config.yaml
num_hidden_layers: 9
hidden_size: 256
num_attention_heads: 4
num_key_value_heads: 4
head_dim: 32
intermediate_size: 1024
vocab_size: 2048
hidden_act: "gelu"
norm: "layernorm"
norm_place: "pre"
norm_eps: 1e-05
positions: "alibi"
qk_norm: false
attn_scale: 0.177
bias: "all"
tie_word_embeddings: true
parallel_block: false
init: "normal"
init_std_qkv: 0.0198
init_std_o: 0.00466
init_std_up: 0.0198
init_std_down: 0.00466
optimizer: "cautious_adamw"
learning_rate: 0.000923
beta1: 0.9
beta2: 0.98
weight_decay: 0.28
lr_head: 0.00469
max_grad_norm: 1.0
warmup_steps: 498
schedule: "wsd"
decay_fraction: 0.852
decay_shape: "linear"
final_lr_fraction: 0.0
batch_tokens: [16384, 32768, 49152]
max_seq_len: 384
doc_mask: true
train_tokens: 204400000
max_steps: 6929
dataset: "wikipedia_en"
MLP neurons of a small language model. Each row is named by its layer, matrix (up: input weights; down: output weights) and neuron, and shows model dimensions 160-255. Each number is 128 + 32 x the weight over its row's rms, rounded and kept within 0 to 255.
After each neuron's rows, "fires before" lists the tokens most often just after its 100 highest values on Wikipedia text that the model never trained on; "fires after" lists the tokens most often just before its 100 highest values on Wikipedia text that the model never trained on.

L6.up674 [163  95 128 189 145 107 148 153  84 119 110 154 211 146 125 153 110 133 139 128 133 143 173 145 175  82  66 130 128 178 126 112 106  95 172 115  61 156 102 159 176 104 165 122 191 134  29  52  93 127 140 142 178 111  74  83 152 180 165 135 129 152 112 153 122 197  77 179 129 132 135 154 129 175 163 143 150  76 109  81 117 120  91 142 140 191 131 136 113  83  91 146  89 101 114  95]
L6.down674 [115 109 122 130 157 108 130  50  96 115 189  96 140 154 145 125 113 145 110 154 137 131 147 104 131  46 136 110 160 130 106 130 145 128 137 137 105  89 168  66  91 148 131 155 148 148 121 105 106 104 142 139 123 115 172 160 145 143 142 150 181 153 122 116 141  47 103 121  38 138  98 122 129 105 115  90 131 164 143 145 100 193 169 168 141  99 138 186 172 134 173  98 150 189 135 155]
fires before: "|", "|---|---|---|---"
fires after: " |", "|---|", "|"

L3.up411 [132 106  77 148 141 133 112  71  83 122 132 175 113 114 108 169 149 164 135 158 170 103 130 143 138  89 134 154 145 147 108  87 102  49 165 122  84 132 147 105 140 118 136 180 135 162 105 135 167 144 180 169  70  91  67 134 114 160 108 125 119 163 175 227 133 119 140 105 143  99 175 125  77 129 106 141  89 149  71 186  90 117 124 124 122 173 111 141 125 196  70 148 194 173 136  96]
L3.down411 [ 73 118  93 147 100 202  73 145 152 128 126  81 154 122 151 111 140 180 105 153 167  56  74 125 120  92 160 133 118 190 140  92 124 107  98 120 116 139 113 128 141 123  86 141 164 112 122 134 120 133 120 118 150  99 177 164  77 144 141 157 128 102 121  87  69 144 183  31 135 185 130 116  88  71  78  85 155 109 121 117 123 135  89 106 107 144 114 105 175 115 146 156 111 163 164 112]
fires before: "|", " |", "\n", "el"
fires after: " |", ":", ";"

L6.up576 [123  79 135 184 117 118  99 199  82  91  90 134  90 110 149 138 202 107 143  76 101 164 192  81  99 152 147  70  99 131 165 120 124 145 137  99 134  93 144 110 157 181 158 100 170 139 140  88 156 130  90 169 138  87 123 106 150 111 216 146 116 191 154 181 114 127 162  92 139 125 135  60 182 121 153 129 146 108  76 119  70 150  84 122 185 113 146 128  95 147 172 124 122  96 116 116]
L6.down576 [145 134 156 194 121  99 105 107 133 127  85 145 172 105  82 139 157  96 132 110  96 179 125 157 125 105  92  75  98 146 125 122 156 132 105 131 155 170  96 174 154 122 107 145 171 138 103 159 150 129 159 101 159 159  77 138 124 125 151 119 146 140 144 118 160 150 140 114 154 140  62 115  91 146 136  66 164 155  93 138 119 165 163 113 126 111  62 158 116 169 133 135  97  72 183 126]
fires before: " |", "il", "p", "ing", "%"
fires after: " |", ";", " bec", " f", " acc"

L6.up345 [120  85 162 130  92 136 116 110  97 129 151 155 127  96 135 108 124  88  84  95  81  62 176  93 139 125 119 130 111 138 104 141 113 131 117 140 138 118 175  73 128 152  74 116 132 162  68 136 175 213 100 156  93 103  63 137  81 132 162 125 108 149 159 131 201 114 131 115 155 158 169  95 146 119 111 159 123 178 102 121 124 189 118 122 160 129 117 117 170 139  82  73 134 203 111  96]
L6.down345 [165 167 117 109 102 124 108  96 128 107 165 124 183 116 110 117 156 142 152 156 155 134  58 160 177 125 134 117 149 116 179  82 129 114  96 141  98 140 152 126 105 122  97  66 124 143 152 179 121 165 190 103 179  96 163 117 162 150 164 116 127 143  88 116 150  89 143 113 159  79 167 151 164 136 102 108 105 143 158 113 160 139 160 153 189 146 117  81 121  94 141 125  80 108 128 110]
fires before: " |"
fires after: " |"

L6.up813 [149  95 194 144 185 120 163 139 123 150 164 136 135 150  97 134 138 186 123 153 110  73 140 164 114 119  84  67 170  77  52 181 192 171 168  79  88 119 104 129 109 155 118  66 132 135 144  49 102 166 121 152 106 118 121 191 110 101 115 112  62  95 169  92 111  94 102  69 177 152 103 105 152  89 139 143 129 122 117 130 103 126 152 172 127 127 155 144 136  99 142 107 146 124 165 164]
L6.down813 [124 112  90  73 121  88 138 152 140 152 101 107 165 154 105 165 177 107 144  89 130 161  97 154 196  91 137 112  99 142 129 195 121 142 124 136 110 129  54 108 113 134 132  66 141  86 127 168 100 109 197 166  34 165 111 150  94 139 148 113 159  99 191 143 154  87 134 143 141 123 186  91 136  66  87 135  79 134 103 156 155 113 147 169 173 148 119 135 126 228  98 130 115 118 121  88]
fires before: "0", "9", "6", "8", "2", "1"
fires after: " in", "born", " the", " (", "–", ","

L6.up945 [155 109  87 118  79 161 150 121  99 121  89 179 142  52  97 144 186 124  67 145 112  96 117 141 110 133  62 154 122 131 136 172  78 174 104 160 114  78 186 144 160 117 122  63 139 134 180 129 119 125 162 117  79 136 121 129 122 141 133 137 125 162 189 165 143 149 158 119 107 106 147 155 139 173 129  97 157 155 108 152 107 119  77 171 128  93 130 176 103 108  91  92 162  78 126 110]
L6.down945 [117 160 117 161 119  99 123 169 108 186  98  78  91 112 161  33  98 127 141 153 141 147 127 130 120 124 118 144  87 137 140  88 146 125  94 106 168 120  80 105  86 152 125 121 113 110 104 116 158 187 125  91 111  86 107 159 114 137 178 113 187 119 105 170 156 136 124 167 178 138 119 154 149 120 136 103 148 133 142 138 148 196 151 154  75 132 134 107 132 150 154 134 138 113  94 133]
fires before: " |", "%", "otes", " d", " "
fires after: " |", " ", "otes"

L3.up886 [ 94 109 140 150 161 109 121 117 128 174  86 105 157 155 139 134 152 118 125 121 170 159 180 167 107 111 135 123 153 154  50 111  83  79  82 160 115 118 105  57 137  82 118 145 152 151 102 154 126 163 130 168 109 153  81  90 137  92 149  79 142 156 182 186 152 168 135 137 130 191 152 190  97 112 100 116 111 141  97 139 109 171  40 123 107 175 108 122 130 132  83  90 138 138 140 138]
L3.down886 [127 146 139 126 160 111 116  70 135 138 107  89 152 174 123 127  88 133 196 134  92 123 151 132 153 125 146  73 121 132 186 111 137  85 144 123 191 181  97 147 109 111  82  83 138  59 148 135 148 130 136 122 133 129 168 147 117  83 118 139 155 115 139 113  46 105 112  86 102 107 103 157 171 148 101 141 148 141 154 105 181 117 118 121  80 143 133 129 143 127 109 167 141 156 161 106]
fires before: " |", ";", " 1", " 0"
fires after: " |", ";", " 0", "."

L3.up646 [103 153 124 141 124 116  92 158  87 134 166 145 116  92 168 180  57  81 108 103 132 150 110 158 167  94 120 151  99 115 138 173 134 144 120 141 122 113 137 135 107 139  62 121 180 147 116  73  92 149 137 154 104 160 132 111 165 158 167 111 100 172 132 138 133 141 144 134 162 193  94 109  88 174 135  84  96 133 104 122 127 104 123 131 138 157 138  88  93 105  81   9  85  79 116  83]
L3.down646 [139 132 123 102 155  84 132 152 122  97 153 130 116 162 114 142 118 116  96  67  85  85 154  96 179  85  95 113  92 185 149 142  51 143 158 187 153 166  99 172 140 172 120 101 147 164 137  77 178 130 123 146  79  94  71 155 148 163 129 159 125 164 150 119 198 102 128 108 108 149 137 142 118 152 157  75 147 125  80 151 116 178 154 176 138 155 137 112 108 143 102  81 118 119 113 110]
fires before: "==", "===", "In", "The", "A", "L"
fires after: "\n"

L6.up879 [115 138 111 163 113 180 152 127 100 117 127 181 203 158 175 146 135  96 152  90  86 119 117  75 132 130 181 131 152 129 103 138 160 107 111 129 126 156 165 115 131 193 143 131 220 160 133 118 109 135 134 115  91 132 139 122 151 169 178 109 168 174  98  95 123 160 101 151 111 131 140 165 116  88 150 124 169 133 118 149 127 123 135 166 115 128 176 116 113  66 146  81 124 174 138 116]
L6.down879 [117 171  95 157 161 133 222 128 143  83 102 126 119 148 133 121 104 108 171 106 101 130 144 146 225 107 116 100 116 130 114 134  93 149  97 121 121 172 133 160 138 129 185  87 176 143 108 148 136 111 112 158 148 141  96 139 123 192 154  88 192 158 151 156 138 108  66  78  69 145 156 155 117 120 163  86 154 136 136 131 151 131 157 126 106 130 167 150  78 148 160 101 102 109 213 103]
fires before: "|", "\n", "|---|---|---|---", "-"
fires after: " |", "==", " ==", "|", "i"

L3.up945 [144  64 161 113 135 172  70 146  57 117 166 138 121 111 161 200 151 114 125 126 130 113 144 167  92 120 127 107 150 124 131 147 166 193 154 120 119 137 124 131 133 153  91  82 146 136  97  86  89 209  66 130 106 172  95 130 198 183 131 111  81 162 140 131 184 127 125 133 186 136 133  66 137 156 106 143 163 120  63 139 142  91  82 173 152 151 153 139 127  98 155  91 138 144 175  87]
L3.down945 [118 102 139 112 120 144 124 145  99 133 171 188 122 155 158 184 156 139 115  97  78 137 139 159 115 112 137 130 144  92 109 217 120 146 157 138 104 128 156 131 135 164 146 131 130 118  85  91 125 130 119 116 139 118 116 117 158 122 135 182 103 145 113 149 154 138 105 120 146 117 151 122 146 141 115  73 135 125  71 128 129 129 172 150 139 127 144 141 170 119 116  82 135 156 121 104]
fires before: "==", "===", "The", "S", "A"
fires after: "\n"

L3.up201 [102 120 160 146  98 126 144  78 149 127 105 104 154 113 161  91 120  99 113 100 111 138 135 166 105 154 135 198 118 158 112 135  57 153  95  85 119 119 139 196 122  76 127  99 165  87  94 122 126  84 137 103 160 190  95  92 122  98 161 132 106 121 111 166 129  58  65 122 158 104 130 120 169  78 125 146 159 110 141 111 175 166 125 145 211 147 108 139  85  84 151 170 128 156 237 158]
L3.down201 [ 70 120 116 117 116 147 137 162 115 116 139 121 137 147 109 122 146 163 119 178 173 148 125 110 113 129  57  57  72 166 111 144 100  87  76 144 118 157  73 137 128  92 133 117 174 132 162 141 172 118 103 120 123 169 117  90 143  49  94 170 134 161 144 135 113 100 136 151 105  67 180 150 107 122 173  71 126 144 167 152  65 195 181 101 142 124 139 113 170 121 119  97 135 154 122 138]
fires before: ":", " a", " that", " the", "eral", "er"
fires after: "le", " ann", " F", " g", " f", "F"

L6.up445 [126  88 193 114 167 104 117 105  92 151 145  85 129 107 118 196 129 148 148 143 119 167 105 142 142 154 100 102 124 164 191 196  81 172 128 100 127 138 125 172 161 160 142 163 112 186 138  62 117 161 141 115 130 108  88 171 134 128 108 120  59  80  94 111 113 140 160 152 202 126  64  78  75 167 117 126 100 126  37  78 120 128 118 100 135 146 156 144 122  95 116 135 109 146 122 124]
L6.down445 [ 64 169 108 124 176 137 127 158 130 114  92 115 104 196 133 109 175 100 119  62 154  66 106 125 154  74 113 151 116  79  89 132 131 113 128 148 115 185 105 153 167 134 131 103 181 222 104 127 114 171 108 151 134 186  87  83 129 163 121 113 119  98 148 145  75 124 110 138 120 139 110 114 108 176 110 129  80 175 121 195 100 176 115 133  79 113 138 131  57 107 132 109  66 114 113 130]
fires before: "2", "1", "8", ".", "7"
fires after: " |", ".", "|", " (", "′", ":"

L3.up402 [102 127 172 150 174 127 122 166 129 118 116 133 148 114 162 113 150  81 161 165 118 110 121 116 146 126 170 145 106 151  71 105 145 158  84 133 121 132 139 143 104 138 160  55 139 147  70 101 117 112 148 123 124 143 102 121 105 170 149 121 137 163 188 150 141 162 119  81 115 146 104 121 122 137 175  94 115 141 119 155 125  92 121 178 121 158 142 102 110 137 108  86  66 100 131 147]
L3.down402 [142 146 155 135 187 147 149 145 138 143 141 156 122 117 143 152 118 108 200 151 124 141 132  98 202  98 136 109 113 153 115 155 143 104 117  85 164 178  80 113  93 154 145 100 182 120  46 112 147 101 163  94  88 171 149 106  93 178 210 164 146 138  84 101 128 137 115 121 154 125 119 149 123 107 133 111 129 128 143 177 151 118 154 144 108 187 107  61  82 108 133 126 108 141 148 148]
fires before: "\n", "|", "-"
fires after: ".", " |", "ol", ")."

L3.up997 [ 75 143 110 135  79 107 113 154 113  79 166 114 145  96 150  88 115 102 107 133 126 160 157  95 161 119 123 102 156  93 130 145 178 135  78 162  90 128 186 160  91 145 151 124 165 132 125  86 143 133 148  60  93 129 115  89 142 192 135 137  76 176 214 122 198  82 166 137 147 146 104 134 122 141 160  73 120 149  77 143 127 125 101 156 122 119 134 143  77  81 133  93 173 120 110 102]
L3.down997 [125 149 128  94 133 125 106 150 152 177 123 129 101 136  99  86 123 114 169 120 123 146 113 135 162 102 131 149  80 166 147 122 118 144 132 127 144 114  60 144  73 196 124  79 138  90 102 110 145 126 131 127 125 151 142  95 140 124 135 151  84 110  83 104 152  79 140 145 114 103 131 125  76  91 148  94 153  95 116 157 120 110 141 148 146 137 152  87 138 157 116 112 111 154 112  92]
fires before: "==", "A", "===", "In", "P"
fires after: "\n"

L6.up536 [210 136 109 152 154 120 103 107 110  54 134  85 161  83 194 184 144  73  97 166  74 138 133 123 153 110 134 161 171  87 139 101 122 165 147 120 107 153  98 207 184 107 117 115 131 131 125  92 106 112 167 149 141 133 158 116 134  88 164 110 106 129 101 102 170 139 121 114 119 195 156  76 117  66 121 136 108 106 145 105  78 163  90 158  94 154 172 126  68 169 100 193 160 146 104 129]
L6.down536 [ 83 156 210 187  99  81 101 106  75 148 110 136 163 140 100 134 167 151 145  72 174 115  64 131  99 112 162 139 182 159 160 130 105 162 127 143 109 120 154 148 130 157 108 154 111 185  98 133 141  63 104 105 116 132 123 115 179 106 108  46 164 125  82 109  65  93  98 130 103  82 107  93 167  98 176 124 151  87 120  85 158 154 101 116 151 132 121 126 109 156 124  97 139  63 123 182]
fires before: "ing", "es", "te", "tern", "er", "ers"
fires after: " r", " R", " E", " e", " le"

L6.up99 [132 114 171 110 150 108 142 172 138 107 121 105 137 122 131 173 141 105 143 127 115 126 134  89 144 120 151  88 176 152 144 119 146 125 124  73 124 142 191 126 111 177 143 149 115 179 135  47 103 169 170 132 105 133 140 154 120 186 157 112 135 162 130 157 111 175  62 122 155 135 113 100  99 125 127 146 128 133  90 115 121 128 146 113 207 139 147 157 129 115  91  94 122 133 115 121]
L6.down99 [109 153 161 132 142 153 170 179 145  65 125 119 138 172 132 143 107 123 194 130 120 129 126 111 229  45 123 155 134 176 132 158 137 138 128 132 102 140 139 114 142  88 194 123 185 158  87 132 154 108 160 136 116 169 115 114  52 133  95 150  82 116 134 161 186  67  85 119 113 112 116 119 129 133 103  95 173 154 151 134 152 137  97  91 107 122 140 145 152 129  99 168 115 105 170  93]
fires before: "|", "3", "4", "2", "1", "6"
fires after: " |", "\n", " in", ":"

L3.up156 [155  68 152 117 112 153  57 146  81 105 164 147 119 116 150 173 146 102 153 123 131  91 138 161  99 125 124 103 145 130 123 148 161 202 159 115 120 134 127 121 131 145  75 100 153 127  95 102 114 188  50 139 106 165 110 124 151 202 125 103  91 163 133 131 191 126 143 139 206 130 131  76 127 149  95 140 152 123  75 128 145 103  88 182 149 159 149 135 151  78 158  98 140 155 176  81]
L3.down156 [131 120 155  84  97 153 122 109  93 128 183 170 119 153 130 139 152 138 105 117  96 151 147 141 113 113 122 135 131 123 113 203 129 155 151 160  95 115 140 140 131 179 138 136 122 126  79  56 132 138 122 104 156 131 108 134 169 122 143 162 108 168 107 145 147 115 119 128 124 136 143 114 157 149 123  93 146 113  75 132 120 102 184 141 135 135 150 124 166 133 116  84 126 146 134  96]
fires before: "==", "===", "A", "The", "S", "In"
fires after: "\n"

L3.up276 [156  72 119 115 129 116 103 140  87 110 145 131 129 168 188 190 131 141 127 114 105  87 154 148 112 130 126 137 122 109 129 132 140 116 110 157 150 128 138 135 118 142 130  54  70 163  81 131  85 197  89 129  91 155 119 124 166 159  59 115 114 179 197 129 158 121 162 113 207 158 153  72 120 196 166 150 118 143  41 144 118 121 122 118 139 137 123 176 145  91 105  67 108 159 146 113]
L3.down276 [108  67 117  77 127 145 111 153 142 132 190 186 117 111 118 162 135 117  92  84 118 158 139 145 117 104 122 160 144 137 125 164 102 160 144 147 111 124 139 138 131 186 144 100 114 134  81  65 121 118 117 124 132  98  84 125 145 178 107 167 122 173 125 149 176 125 100 128  87 113 136  88 159 145 138  69 102 120  82 129 118 136 184 189 131  84 132 137 175 128 152 100 101 148 171 114]
fires before: "==", "The", "===", "In", "=", "A"
fires after: "\n"

L6.up753 [156 165 121 132 145  92 123 123  95  87 129  96 173 173 186 137 125 131 113  96  56  91 135 146 150  85 101 144 111  59  85 177 128 123 166  78 115 132 129 150  98 141 120  85 163 141 134 143 118 113 112 191 190 116 102 165 126 168 125 149  97 101 141 196  87  86 174 124 131 149 119  90  98 139 102 100 120 113  93 117 139 138 160 142 124 137 129 129 173 159 125 114 139 121 163 102]
L6.down753 [104  96 106  78 156 137 153 145 172 109 131 106 122 142 145 124 127 116 162 125 165 190 129 131  97 151  91 124  88 154 180 190 117  83  85 104  90 124  96  72 192 106 195 109  75 204 114 103 103 130 123 118  94 121  85 157  93 112  79 131 111 147 118  87 152 137 109 150 160 117 100 155 126 139 188 141 148 118 102 147  99 106 120  56 147 144  76 121 131  96 128 162 105  75  26  95]
fires before: "0", "2", "6", "1", "4", "9"
fires after: " (", " the", " in", "born", "–", ","

L6.up157 [ 97  54 136 170 148 117 146 104  72 132 116  91 108 157 104 154  90 117 132 194  63 160 145  90 124 160 135 142 127 111 131 121 168 181 132 143 124 102 126 108 119 115 122 113 181 179 160 122  87 159 119 124 118 146 130 150 138 127  73 125  99 101  99 193  79 117 129 144 133 136 108  92 156 159 117 121 155 158  75  99 133 142  73 161 127 142 107 111 107 143 127 137  78 108 152 124]
L6.down157 [ 76  64 142 127 187 127 165 148  61 123  98 140  84 132 116 148  79 122 196 132  75 127 114 106 144 119 145 113 113  85 158 143  96 136 130  90 109 120  87 134 156 111 104  83 140 154 117  83 129 101 148 120 149 165 110 155 137 111 143 141  59  72 121 161 107 168  71 132 146 115  89 194 116 182 105 165 151 158 123  51 110 112  99 132 146 146 179 136 129  89 112 155 133 154  91 182]
fires before: "9", "2", "4", "5", "1", "7"
fires after: ",", " in", "8", "9", "6"